From a checkpoint of a small transformer trained on Wikipedia: tied embeddings.
MLP neurons of a small language model. Each row is named by its layer, matrix (down: output weights) and neuron, and shows model dimensions 112-367. Each number is 500 + 40 x the weight over its row's rms, rounded and kept within 0 to 999. Numbers have three digits each. A neuron's up and down rows have the sign that makes its largest values positive.
After each neuron's rows, "fires before" lists the tokens most often just after its 100 highest values on Wikipedia text that the model never trained on. A number after a token or word is its count.

L8.down859:512503538521405500446437479533597460477555573509505469452565596500532623548491529502500485494468447541430466512498528467488588403516479466568531498519572520447467505483537541511513480517521500541501568512586466502613423471572520474555433523518489530468569426542510390530551503509529480445535521537502430456501499580509527495507541516472495483524557559516502457449500505497529468571501487503530516479491491521471492579510503497525530437523509497515544494490469585484447500493503477457490512529542464477554505523521466489509497501579498488528480549454525499459509408534522571533533577464436511508450504472504490570495446491494394480489495501558542555465578457505549486495472498438489466443470459511503492470443530542507558493464471505517586479475590483461512568503535497
fires before: " |" 50, "%" 9, " (" 6, " " 5, ")" 4, " m" 4

L6.down1007:460522543509522467520537526489488438523500531551469511574546488494527532531506504535509496502405481536452515427523469466436533472449505461489513492484524585469437471501564556533457482531488445466459510471540479550537469482494508557507492504480511491507506551482506448554507595452508509511499514401413462470508533472527598484496473511475465479529515518493510526500477491592476519465470498422493497554474407413467516519503449526505478466496528503522528449546484539477445471519455530445518532519529545548462519470456496510526493512489480462506538522545503522512486545559439488520552405462468520552507481542474460503451531483471526511519456429531506542520457526467452540441526550533555531526494509422519570489507454498514517560465440439556448459471532506565493446605505459
fires before: " |" 36, "." 22, ";" 6, "s" 6, ":" 4

L9.down844:474484472518512559520469480500553529493484502495515508486556486442504582504511451529484433492461333499466490449482541499518507514503510467503536506482420535458515498519543487452492493439512506470455535475478469526464460480420462549505530500483518452505539502482483522504551430443502503544470479484561495460485542478538470561523492499480463480489537439529570482454566469427523485500492449540493513463521509510454522526487465484517586497497507483499504536507527512480522520546496486449520469520499518498498481465538475580534403507432519465685451517454475511442499473548492527507534514461545506467548552422505530523502517490497555565448520498536475531491702519497535458552476529522431475488442464508544496480524457440549545508454485485523523459458532458578514525475512555
fires before: "." 32, "%" 17, ";" 10, "th" 7, " " 7, " |" 7

L4.down1021:479449503519535492531455446552543482557509544516507558598532560442528496538506528531494487502526506444542446509456471578501531503438556472415495468532516471538535531489490499559488432509507510529506492540514506496606533554563541501544505505513519522477494539473577532560578466503463544470462495450409497458446544501568474505464505431475441528470537457507529464489503436512438512503524548538498496579455515502439512490478486417511516531468509511542504452535517495545405495520506454512457488497562530447561457477462548467470543510497550533523565506501508482430457474558447480490455530524580523492481482479495551513537565431439599472393478488468580499491464454487527499547545447520426628478460510463576519455550494489476429448545530525450535553475540476471633516514527439
fires before: "|" 34, " |" 30, ";" 7

L13.down965:504395475510495507559467491481559522577494495523493551463473481487506600543524509518486515446535714459568488473481426499504427499530526527394473514520495462509490490522557512478469486515481450519477479518509473531542563460564502491516452518494501420500476536485516454521436536453487442466480532455542506473534498509501505542490501481462468545429469491490516497502520489475528496496340520498559497462509501446470449476484423508513530460523501457463521530522515517449510543496522518514476506476526479504509469536539489489508490539545448468589513455469470546476505435521511456530433555545455530494513650443485491498520477473512498499463514447487511448490526525482548506464520530530483490454524519467514439488490483463556552519503475502487504473506573439506488518508536489
fires before: "===" 18, "==" 17, " " 15, "|" 13, "-" 11

L10.down694:516431527534542511569481562428507479452521497463520527489470550506490483586517481464548456513508579465502496500502530447505498518517487510434543500463525444435505518517502534522495580485513465488481529466443432518486500472509505595446547566459489556489498498542545554461447552569504499545600514495539539490480534512474498494518501458463495500497480456572498554504531505484463520559391497467506405530535499518473486544461450505586508512493503498505536453485421465490540521505419430490487486499504456561542511482446523372579525547526501557476521546526461547517545455538524488507534428468506481537547518457499538516583445476515556473448490504517532507535485517519551535584493500534507520482562533451545464503486494533480548493484459491569508470499466529517514490508482472
fires before: "|" 80, "\n" 7

L4.down773:464517489544503463466499548564503462525453535511548530449517512516484556552537488491455537555428518511505493526486435447479518475501610486519515482498530524455483444471482572494529521534541501548446502438481463557500389555456598482469396428527548545464548487542513513500564527538453509496485529530535433492515441468464514471476522533512493474589516540511526507476436489528509524554506492536554522499481528489484505526446522495527493520478480499537428561531478494451478516548475516542485498483549503462592492560494497504522446493551534485490585459476510487593546455506548490496489533462482433459520488593556497504546480539555494538502486536520498598501544432521533441510464542562527437426503516509484438586543522502475451497564563538513514465555514431399491477448482484
fires before: " |" 38, "%" 18, ")" 7, " m" 4, " " 4

L8.down516:486511494477542484449485512496478498434478479482471444578548507504539495511483491444497444548412435541533426502533517452502493512495547511528537481499519598526498428509462494577530446493533433515536477476466531465534477510464496498515486460508424561466524539549586533596539515474499400595580527542571490504547498579460461557509542475550484446525522466545532473487499548476569493523505513463529442439490574436529522553580478508553416538472436547461469502447479488432462500428524469459483479470533493407525482600520522483483490541528494536550493548456484461488539470496560464496470540492506450542459479504512478475517406489505532559500466537485557501487497530549424466519438455481527512464560539480533438510566496495441526492526513458507489486487494514535488469516510517
fires before: " |" 42, "." 9, "," 7, ")" 5, ")," 4

L9.down795:497480461533620566428488502446496541463504465493485527459471454520476552533482486504433462528496349404480468554525545501532469473560587506460546498541537496487537508507470561553473452477525495480510473501481430499518512505443529524479448505444512546536499486497517511542535449529551489463493513512585538502478463469507549563498508468403557471523480505527448501461436407440503521504590513515503497561567505483490522515473424465488508474431525532448488556413475542571538533483520505495485504483577459417462468478548441448460503477474603501502489538533483479499536546612471486493482532554483536513513469476479589550525489506496483437501462498543494478502543503435452451483549481517487479527595583491477480487545482504586579484486525428536453524478444546501478597504534465
fires before: "\n" 68, " C" 9, " " 5, " no" 4

L13.down303:521433493512529477483489523477492492535490471502468547532475530418467587515466506531549544477481543440559541477510488525486502455477552477449507549518532532451513513496545608470536447478505444507494554547461473470641519502505480490455456487483459554525487440411453456510550502456482489465557577456507499438519513545526466540521569481444482465482540431524466496564543514428502455440496455479494480462534545524460503592498519529469534493479495454491527490589541516466498482481530533432492509473559551473528485549515503527483503527538570548537452504457414559434468464528458487530496417609452575517457532401519487472536459489494511487489499404561498528448541483479550496439478460487511470522483501580508486452493487451566511488490534565493517506506512479567562539455515476
fires before: " |" 48, "|" 43

L9.down970:465545427506555511537456476521483535512500462488492488431504469462483529536468499532532542422521301459530438572541469521488505459518510464423497551557564493488581562514440515503454517489567535519519516475511432491554496555520500462484537414496507466458470470501551512512534458461495471460496522497610450493437469459536477493436495512426539506508471521474418554491477517482479464605531472561462496517565478550447493543541499486476484431493503507449476548396485521529522518491502434490525493539560493484485460523504440446497445503478498484461481551474540448502569555622533494543459513584542496573491563518504524502458502509560522526521495481478461492502531516468469477486512524573484477562443486532547468504484564433458610442470540523542466514460475530460515532489513542
fires before: "\n" 73, " —" 5, " no" 4

L9.down848:460466460479548507486541473549485540463476484426445557427519486461490378486555478467519463529556505540553481514482480530498455525572541528497474567466472492455421481503546492525554498552531504459502466426477460518414509463527539546503541482518550505483557533554433498538501481478494553492579551466540461511525528432455450551495480469492502436569482529514475486510585505490559526487481485420518493535578452463457506497508499519534529557504527502564502524507510390489556468536544489470501530479493484552481508504511523471548505511474504494505576477451429490530485458522506533488452444466612510525544542461517500533476500456546426516469529451477515474469489484476529451455399559512540498480543500448539516518512476513588463494513534501486533449475574504590465540522372500
fires before: "|" 62, "=" 9, "\n" 5, ")" 5, "-" 4

L8.down226:443329566509518479532441434489515540489533512496503544504505501548467553499476442520496546509600509454479493440441502572533526522472532469449501562448479424511478511480485530484543529463509592518443452539460476520545422526441456474538499431494486471552462446489460470494457484526424494488496478518529530477508442480448538500473420517483482516481459503498440524490537514560481486491459446484490481526592522513463495531465485484515477519473510424544440506447490410507509525457463514500461455487538468486517479532495502399553451492519540523466552561471526498454535434522492506471453452480529467471514597501485577500526538472504529481557439509527520473498514527537448503482556565455443450463507523544497491509542475556512520473466519542578531493476528503526466468505565543
fires before: "|" 19, "==" 17, "===" 16, "-" 8, "The" 7, "A" 4

L13.down718:550532508483480545538423594465506494505483513545480438411503493498445501481603465478512497585478484505435437491499479480539500446550509476463519501504540389528525498526463483525558529533532477455547476544455527590512509530443539542512425454449430482497493438560477503470497510515529487469532551541544527520529469585545534520492496485487556501478423537467470463549458499542534516519525432497499516413476510555514491567517475480547474484524517541542532510472479502520466477503439522467508520428442499531604462464472450468457632503509500514479461474449516531461448476541480483518591488548461474529506496445484527487506496448474529517460497485465499545498388512560527511509490491433476549547540507541499478492474479541552494435549482500576432483487476512457511549486486522
fires before: ")" 20, " (" 16, " |" 16, "\n" 4, " (1" 4, " " 4

L6.down284:551544502580469476482533465553540568504491480547597516424482492480488539496478430483534448592530527485545453536479513470461456520490434453471577487572527526531524487515426538553514424449502537489511517478487486558521486518527550531488494520528500450507514494530472550488460499470481450490512470487714533497597485524442494498508528515476444420493508505443540531473485487506537458537452561522464463440556504567525490496479568521534456504549479494500520443493489524500504498513534468467526496482540508519551497497495532538509460529582521467427483482502467571491589525516522487454486460484477466527538440456516464538511478492490451518493459478521453511534576540512490490481476506472530518447458499462515453479514514531521519427491462497492464447525513509517559490548556526
fires before: "F" 17, "R" 10, "L" 8, "u" 7, ")" 7, "Y" 5

L4.down738:514461546553456532455487477533465427541526495473540493528480463513468557521553544499454520529418462521483520456566444484564493490463561575504471516485435577463490444509489509502493450484537567496453472479516504505549406503467544485473414560465474420537528519543546506467509528551545485537474469517456479505553449505501449525486513504491555531521533496532591504521501571468575514481466532471480527442494517431436586568527472511500459500466507449494518561472503384469506522512491490488548439499485537548503453529526511537504505464480550413450542427489477475518547420449532560532529466499564522428579508435503524522481477498514497500527432505473427476548552442457587483470497526472421460539547522526483516443497476512480497500515517425595545512517456456462464509466478558
fires before: " |" 32, "%" 14, ")" 14, " m" 7, " (" 5, "00" 4

L13.down606:513547551482481422580465433501499492502446533464527455589468540531549499492497504531516524502478625524573492512446513427541552477497530480390472467571446492462483471490491514476396498418493508541455475436453508514483498423523459464517543502565477481435525554445456549500481617508507475498498565511466507505511500494466577456521514428473562542604474480387495456557508456469438522552482503412525608524496468544480505534526463475534523489484528517501524509520514520499499557578483497531469542549481591470485479510562428558489485489502531526463495525527543500435483452528458456424492471495483453497522432488503585519463498529471506460481526501522508504496547474486578527527535533525499467531487499446603515511497450530482532511510486533457514457498547442451498448521475498
fires before: "s" 91

L9.down892:424484561549451478528534496483481557506471563541568514500560445542434548423514497494551536547451503498457574449494502501556513449467495500454515481531461495571486503504467489559496437587524519501468501448496489508451490473572531495494462455446521504564470547525524458466536520477464446516416531371553459490508443549509562523555546470448458500495466481530553583464522583457507531476503529516498457469558512483465494493512493502527438547539498478504494542487479524535515493519492496481522533574519579511521528472582425436568546558501547504505477476583493455498559460555522549542515465430508413508458550489461477517474469497475529481511468504436505544585517547532466503498466498461511514451560499482424498512527507450511517471501496570495507444516479532451520443511479460
fires before: "R" 27, "Y" 9, "L" 8, "F" 6, "T" 5

L13.down559:529522597549498466430585516472505537474444511377472527500463515494473488496544466480476449537471490500541503463523499465523477464583497509523515475486546457491498441570471490494484498462490479439467472467481459488589513510495526549454538490527522477493542488505482584517533471556550498501508499505448414499526520526478568454461441498565488536571485549471496567601482444569523530591506556489527501505555431532530530454491498509556429417513496507482466515549467500528513552445515477506493515602467484553455518442474524515514455490504498537487533472506544499446474494496411528483494513528451601540492532564464489483441459512518488560497576489493519498470459525471505527540530540534524429570483406495593492475512401514516499498527462444516542461506570558458453533545550506
fires before: "s" 95

L4.down384:550479454526515510449528478529514460594483537504440523551459515499476467581495492570502516479529466494518617483476549438486456428451523454528464551516476520497480465456530511461508576569558526472534479517501522472469572485515528519472493551564447420454441449499474506541500528520630391499515488467475498513566539547564451520490495480497491526451475524574498574588488415512503454605520573465558516573468445455570451450544494443495470492472526517468489531496461495446515496450476489449492457530522450581415528391507485432485516471518563529390492539586527501503492512523519481542496519469483495493579502508515449509455504481555499470432490486455467480486483562491451512482494544497520561538517506505558567478515479509516477519438516543434447437469515492524450476450484546
fires before: "." 25, " |" 17, "s" 13, "," 4, " (" 4, "°" 4

L9.down722:569476459516517532488547511451515550491525485556519503466504523483526501530415404560510507557491419517482440510560474470512483425438483528484500544514478509497483505509502605532567556481555393486487509480505563477543424481508483520434489485432504501566545430514501416540492441522479527563461488408557513521482478500512590518577511514566506453506521480522531478522499429501459479519527516572498498412517494492469561481544498464487432434469518488495441484491512487461414521520538481492479550513514510487524512415505479516505488528461518532479377537523493468476525519473520550501523476525449551500499450488471522455512479557517453555510566505546443520469434503592569452501442501474461491489572483559512482518543557477547540513483537455496482436437515480587573519483538448
fires before: " |" 39, "W" 10, " hold" 6, " Kingdom" 4

L8.down264:541569468473545550476538544501529469438493536540406487493492506565575536547587507491435458552427428544508460492463455513482524470539541512506476481515446602562514495571416439551494515479517489478475504517477498482502436455564525468485483497523509536525462508558531486524475492544553450550564503568528508497488475483426490487510459582484506482552508447519513467503466510471553501478446487542540455432417492473519562524488492443451502485577502517498459536449477503460473526501437456501490462573551450490523505434515509539478524506547486431509460495562489435554516434572510515513506511509463515446496468467467484520558521549566458512517477510531539574559517432454462444464447476505411461445429550510528492540522490491487450483531503476562471490482557458483505501469473458
fires before: " |" 36, "%" 13, " m" 12, ")" 8